From a checkpoint of a small transformer trained on Wikipedia.
Size: 16 layers, width 384, 3 heads of 128, vocabulary 8192, 25.2M parameters.
Training: 602M tokens, 9185 steps.
MLP neurons of a small language model. Each row is named by its layer, matrix (up: input weights; down: output weights) and neuron, and shows model dimensions 64-319. Each number is 128 + 32 x the weight over its row's rms, rounded and kept within 0 to 255. Numbers have three digits each.
After each neuron's rows, "raises" lists the tokens whose logits its output raises most directly, leaving later layers aside; "fires on" lists the tokens most often at its 100 highest values on Wikipedia text that the model never trained on. A number after a token or word is its count.

L13.up692:164201109135150163178093158146132157120114130147119134096093181094150119157124084130150143116070136109091099101196087146174090127124151137108110072090120093139113090078110202126071099134134118090128123090097158213096081115122147063097149133090137148142194163151171078102098092141166127144083145123156176113144143133183123179132143118182141069049141124106148136114118139110164139198135151094160150138109103032112095091151091123119171144128134090096151131081128116191132136172145108113110110137170166084165103183116136105159124092137157140078164091083079140092118099114131133127075127175075101082131171125096134156094146134139143167097123130086129119110109112120111119150090069122203215161217074136104161093173156089157153162106121136130163128076143128116115131100096154
L13.down692:132118111119070136102099076135110128114101105066142125174126144116163108145141119076117131137134171142084132168114143124102103143000123133123179109040173144157113148117137134110139103154142105177149125115184116139117127108116167142131087133128141128162142144090174131110107123134105179115179042156127160113182132131171113146162092130133118141081156109142103121125147156104150092145123154097137134188132135094112131156128151174093110139095145136096097120091178143094129112132136082158163172105118153108128118111093121080172223130147147218085175011168105144179108197172137140123085113076076163114216153150156143143100184141125069146150100081149132088136125121118117155155098168152127143146169116109086065174130138140177107165134125096124127131140122169115132187110152151
raises: "est", "sis", "rap", "n", "d"
fires on: "'" 23, " was" 13, " \"" 11, " an" 10, " the" 10, " a" 5

L12.up97:137093126135144108100157133129149147131119184166141133126134151111074051094112116113122117071073131134099163123171168183140117187167124159114043089147144123123140069089130122110136165045105078137160124065122145167111155156161177048183143134091159075152132109080162106124085121076134076106130177097121121088154159113157129161137196123164136144152091134109162170137115076125129189151145097162153112126145057107114121102102148115130125139201159165112099110152154173173160135159141100052142148139127096101255125127155155135118141118138168096113136131135121176110131052154148127114119194170103140136114141069113148106114106080111131196116137151159167136070067207116119160140122118101164157185118136115140122103100120140085142142104124116115131093107210114129114114104159081
L12.down97:138160158138115098094153122095145077122111122163108173165144125138140084153115086123123153123146128115148114085120128130160153124185127076156133113164105136121153119186139173117150140103101076092070153117141155121138107157139104192170094102098166116129176168090147085144160150182116113141102158115108152130132095091200158094173120116090146153069147107065157078079137125146123118174160131087110123122134097114167161164117143120138150069089133168207076104197126116115133093144159120141198109102113129130143128112140102162104191185175113086153140106182113156133193141191123057182150153136091128169093156152142129135051088065129139126124185051174132118143150184165175112118117127141120161113135119097112120112157173160149099171151192057055138120126126063048076083131103106
raises: " until", " alongside", " since", " despite", " along"
fires on: " was" 49, "," 25, " is" 23

L12.up308:155230175137120118109089150131130113083102129129101156109169148074146112131154105120094124127111120161096167145129110156111096109152155134092123100118121108137115109082079160088114090130120075106197127083124115097106097124173147098108140127106090144112176124127168109113149146099134122133151173103118165166154098148180202167108140136162112090183138158139073202118054102055180061183153132111160158144115124100130092122148113132203110130166120170083150143143147123178140113154071093162159065133179120112164126104143099125139141090135134129155148114114180129143151136164100179108132137078072110131107134113113138158101141131099141165151094125140126122071110158141143137106205132135194125166161110129132183142146164113131141172096093141147090154131132087112064150122115135
L12.down308:123153117140137180142087132104136103103137123146089089139103153141153142187127156146124103100132106089113091100109135187162098155094152157126172121098147130124192170163070166166092122168140109095133173158124143142102111113121126166187125102196142111143128132143180087141104138112121120126097114122117154099175119118164138086164110141077156162093142157138134114167171169119114127186177179036190136150135141107130111139157105113108160095063140138110110082109147102149103133123145176147163194128151155163149163125134114118170168135126106163068154106115104137084156161157183115158122087142082145142162137175058082149075104077076053062087124124177129138102098168144116129166105149122047156164143096090127076159082186134155165111094149115107109138120135133103145156074155047
raises: "ture", "n", "t", "ly", "ts"
fires on: " an" 49, " is" 13, "s" 7, " was" 7

L13.up478:126161085095148164069180167174155155119151184134179145091123193131079103081148102148104099130070107150145123108154141114093133138168116124109154130164197071180139129105098096116070125137152069067115108126134147134140102111204169183116150082125123087176171149157101167107121167105131083180171119120123153120172152159142179117159114120121148096155088151208128110186162076143156191109107138142099120082090174152150108118130135114104110166118128119143167086081089112173122106160179160098113109170119135086089111170130131125102128109062120087101106118095115107168094143037167095150121117132108118137111174139128144167168083160125153123101148115122175121123177173114092084126140130087146147156176130057150158173102142131079124121146174127121119122142069147082076112163072168
L13.down478:091144108125184188109114122074139172105151195185074124140117116122102081154115157190144092105097084165114158051125148152169157185151090114110146109166168101149138142161158100114134115181130111114105071164095122102153129106140144152101151098140146121188181156109101156165046114078124128103135185119146186160179128126126166112141136109117126129154138111173126143152108138142167130117101107179090158147126117111080153081129161104166157165133191090072184116092124109159126117185163135073159088134167084151096084097077129113099103090088152127166085148141129138110124148048136142131120193135072106119118118176162046148133133082122112125114149119137118134140139116113140092126164090138137101202200143109126146119098117154122118102154132101136168101119169112118069082156121188
raises: " and", " etc", " &", " or", " et"
fires on: "," 81, ")" 7

L12.up592:105132123101155114158119194117140100147077157099104195121156106161064096133186096106148090081107168113088124174167128122131186110152134147176154078150133112130142069072127146129082175140181158175126114127105135149056104144154150078163087102145038085131146119105111090065120106126104116144101175122075105093159145101189175156084147165076159108101149123120116117144133074103172066110167094128068101111193126157137127136082113105106122076189095140138125168104129156100108066131091048140126090163184105126137167101184162163128100145094165106072119114109126150121123091098078115190113100104164105146050135129152178111152118152166134148187106103163136130121071095113088096089135153188172136138112140166149126073135159103130134128141128243139114127099113155133173121152120110
L12.down592:030104110099167113170136195144143136149151113081127172208111104102120079069121124105110054094115113133110129089121124157103151158000162102131153123137150091167152092125135144139134139142151142154124125122101128078126084138162145137174124126157143106144122108155108142068133162176085052097146174073129100150099124125193133114156178149143107133169067104122127157127142099109117134172168193100058087173131161147145150112123117185111136121118173134132143169155111166097136127154115133143179148126147100176175131105138141137165115079112102046111123255108102183083109092158093113133117153119124114114000104124086186130183110125094058153125120135152160128122169102122155164098118135123169154159104070118128114142118170153107134153117146124146145105160170115119158137183136105
raises: " Despite", " However", " Following", " Although", " After"
fires on: "." 85, "\"" 5, " announced" 4

L13.up699:114131086133110147174096131071160151141081085123084121172115123158093089122111111152144133116082093108131073151188103069146153175143111154161171127196158113121123110079148158165091133101111133184194148133141127192093139108209125119126166157160107149135099082163164190144124113135101112156131175118085115094132154122168113119113187104089182156111148136128135120101125038089142148149121095122102089106152117124168126122048094141139157104142109174133130139126094095159122107093138109117128119119110140122102169149163132171160096156105066107137111126109080069155090161172074102097147113116125074181094149135131198092153141174110101153167135124198119123137149082157164165083118083164141177127156111196114121143145160081140101092082169113096081065105126087178150087079120132
L13.down699:054112162124171115132102155102129208140083185156073118164047122155126125126096137085118104125119119112167138139132084112101107147071107093087141144131129154107101128088120137142091146111100177118126080104180110145166118162172130101116140100105135120187169117092178106134064140100136096129138153128152152086131137122113072150174196188145138136100104125149120131114164147127098137159056156157103173140148129112175116086126128138120116146151129149171127217095143128162164103151135125142094114080137101088128131203138135122173062128142159118172036190174155088080084115111157132099124147111123088142114084108081233050169109126172135131112131101169100159192096097207129151130116123115120143166115066195124133117135155092136072132076153101091112106181137112172143150111093119
raises: " could", " would", " might", " means", " may"
fires on: " which" 47, "," 19, "/" 4, "s" 4

L11.up357:170114112069148124139073144066186141173149183075103185125114114097091140111117129134183153134130136073137117091140138151142043082117114164115151126192142151126155122120124147159133105163126116160149067157115108124108081123199107150138109155120121148096096154112069104113160038130131117156122089129167113101171128165152127090171180128153159091133110165145126119139176082114178113129132090122118098097123109159121174143055137155201146097105092107149149135118117128055141129092114102113171099125195129122140181181149102127104059145082099143124135143130152116141177122127111174167108129119099088089027224134087100146162138121165170137097090114098161127145128128149128156102172121174147159131158098121153089118081118125094123098080154127112093148125085080094160158118092155
L11.down357:093113159142126170146119123115077126156136137135104186113177056144137168204105189139212132081122144133148135107075125093158112159000106168082078150053096140154203147115112129145115129119145062145160165137113086147117112104162105137124129102132085131145093144107138159138150147081136105103107118143136137126106143104142122126136093150095125105190122155083118123079125159108113120052171120126128092187151135174140124108143155113117101175118111104187170147134130104078118113132114134159142134151111134155129115140149133139101137141071100227128130255139162133125113142185132165164135121126143099116068120064146131157136122124131118140128146133156097123129146091142140166076180148164081132100102187121139103159110083143068153109171153177099073087119150120147150113130067133
raises: " the", " their", " this", " its", " a"
fires on: " in" 29, " of" 22, " as" 15, "," 9, " by" 6, " from" 4

L8.up669:131160062093136141147096138131142091175165155090148109152196104115064112145121140144177190072117130127056197105110159170077071142140072139124117098155166112107145145062104132172092104101112111114189076093147113117071127084147162091151095102109135097131120097125105055133105074133158140088113149150120147128089136131151109096136173113151116151171089149121152137149139160059131123122163172172169092119099142110115116177106166185127124150087114102083140117138076112120148153133087103106140126168110091153152083119174118125077102116085179115139176110133113133102133174124146180107088109140143104133095161128109160155123128108136128092120115104140177155052121174173103079103151091153166172097079088132141141151155101091137116180103092171128143167090140167127178160092072127
L8.down669:136124109126133147136089114170111102124141130128144128068122173082169070160103195134179109085093145123179183079116140138153121130092140102134104154109087130124115140111116192120134132095144121100127155167119085115121110096112150121138114116034147120154143064100183158087183114057103104170158147124155233142085108152187156172139125098131127106200133131072074119100125111122103128083167126101115121142135123115128106124118157113114113124084116156157186135088116136100070142140111076156127143150145115130113102149121156093118228154101157185128141135132141126069124145104112207171143146134145106099072177153097135134146149101109132090114124116155170106106115100162152159135157122120106154132128147087148115155148047109122162120147100150204161176148178167141103122155081153
raises: " this", " their", " his", " these", " the"
fires on: " of" 18, " under" 13, " after" 12, " during" 11, " With" 9

L4.up450:132133147142086144197154127118140173154166132123069148100211133141125106088054148213077157114081092100163161108164124154112156136152089147157167105140110107151139045111160189103136106150066135127108142165172129117102132134131127094126142133153203132199103066160111126082139133129130132162119118176190148074155111094134014077145070065116105099066156141126171144105137125132109130160128138103128111137153144132089096181129124141130132128094174162167187154089070204118114139119130145047118063089133100181115154135130126117139127148175097086118106114100086168138106133105147114146164136124131054089124116167137130120131097140129139174139114153123157121100181085083161129183168123077168159167086114114122138131126126098147129138088194065195128161111075097198190169101096137
L4.down450:113163150169137174114126109135158107181161138102110173109122126148067128135123119148112136126157077123131174142068125174051123082148138116125077132112133096143124102058158111132132113143084171125137183157137209121103160124193126149074135130165109165146071110191096176130100152079126155120121107107111163108151175148095098121127127129105148132182151159064131069151141144182133091113111138159148135112119075122129093083153132122088103072107141134153060061135074158155135189109091165070166144158174076107113164149162174124164017151116125151063119148143113150090128085162115140141099169121133124158167160141133146115107152112120145097143068072127062101158139175117138120147130163081179085161108141088137156124141117093115115098184156049137106123122166123107158179134169143
raises: "ray", "pt", "nce", "ner", "nder"
fires on: " mar" 19, "et" 14, "la" 10, "le" 8, "ado" 6, "ente" 6

L13.up78:082147131142114135115139139122141108106130172118122152115136130097058142108086085111155164094157092141174167119159192152113139081154180165146121103110173167139142092184107152132161102150156093120134131152124125120090115140061110089110164184113092098098134134125102120127160135086118085098123101126074153176145154142163086050177147129132097137121166152150149146114145107057145100156128113113149196136179114094136187102097150157130158089144185102179099115042086104108145111087128128158100079151117134114100072141165124139118114122113149126112099140144177185132158148106173110122135174145122150152119140134083117114109125085143116121143095077133065149109138195058156123156249170143107109171087147179113133113060119202115115169131197124147117138141120149083160158058099136
L13.down78:102160116111163146138079102132103152051110136108125082110089165177144140173144115063133181157102140136098151123125121088107074117246109094138067147147167140102148183097129084169121115122111161144168148074123116191099109114161124125074133087100157205152167137176105124155148160142095094144152137119120112102091179118164176159086141114127143099108173137105110099099129125102116143168151119199107123164110100133172066110161117097088059130108160136133140127129105131139085126117109134145120141132088081170138126168098142098156174124116144102099146145141146073109087090113150128091168107075141107134167074111079186144185128222145157128120155087135151153142183092149121183126045112096123148086190059153075115116129194116144144121122142068150130121066162172166152100149174164
raises: " took", " began", " became", " refused", " was"
fires on: " and" 52, "," 9, " arr" 6, " lo" 5, " prop" 5

L13.up659:155151140100121141123134098095169168160136157159125146144107145130118143103068137155107115102158167096184067061143091114150062120139169159187150141140138126097134135102090187168127057075134041117156122166124184126080129145150163051107127124114160161138149098165119119107123116136117051115111133107166136137096109174123089137174188135127146142123109134146145106051169077124190154151115113103149082146168097097112133127105149143198210116104103094150116124114135155189161083095139108182110095158122222190120118145107129147123133158136113100118179114141109168090122141158128128150106109114073112148125168069102178108107089114116093160113135125105124147155138110144121105154178173133117157115120067131120122119092136109155166093113161134076098120068141160118203154065161094
L13.down659:137109145143126103096109063110093128141129191103109162183125123129124118215138154143133139134114134095080147091169135146122107102041169144131197147061118085099137130104061113116092143117152149158089089149128217133104111135116164155149156147135097142130110105159146124136104077148116135068083152107129129103168156114105092100184111095077099082173113090140151109145141134162062113128095142185120142112128122134115106049110151088137144146142155148097190138077140115125159102140149135110118127130131108081102150168091119113131198104108099213115131224166152133175110130140138140150151142141113191081175115104127136133113167081168118171136101091145127121185032091106129140160179132149117135123161178151173099153130117116127123097112122053141128117142157074134157118136113115
raises: " and", " but", " etc", " or", " while"
fires on: "," 94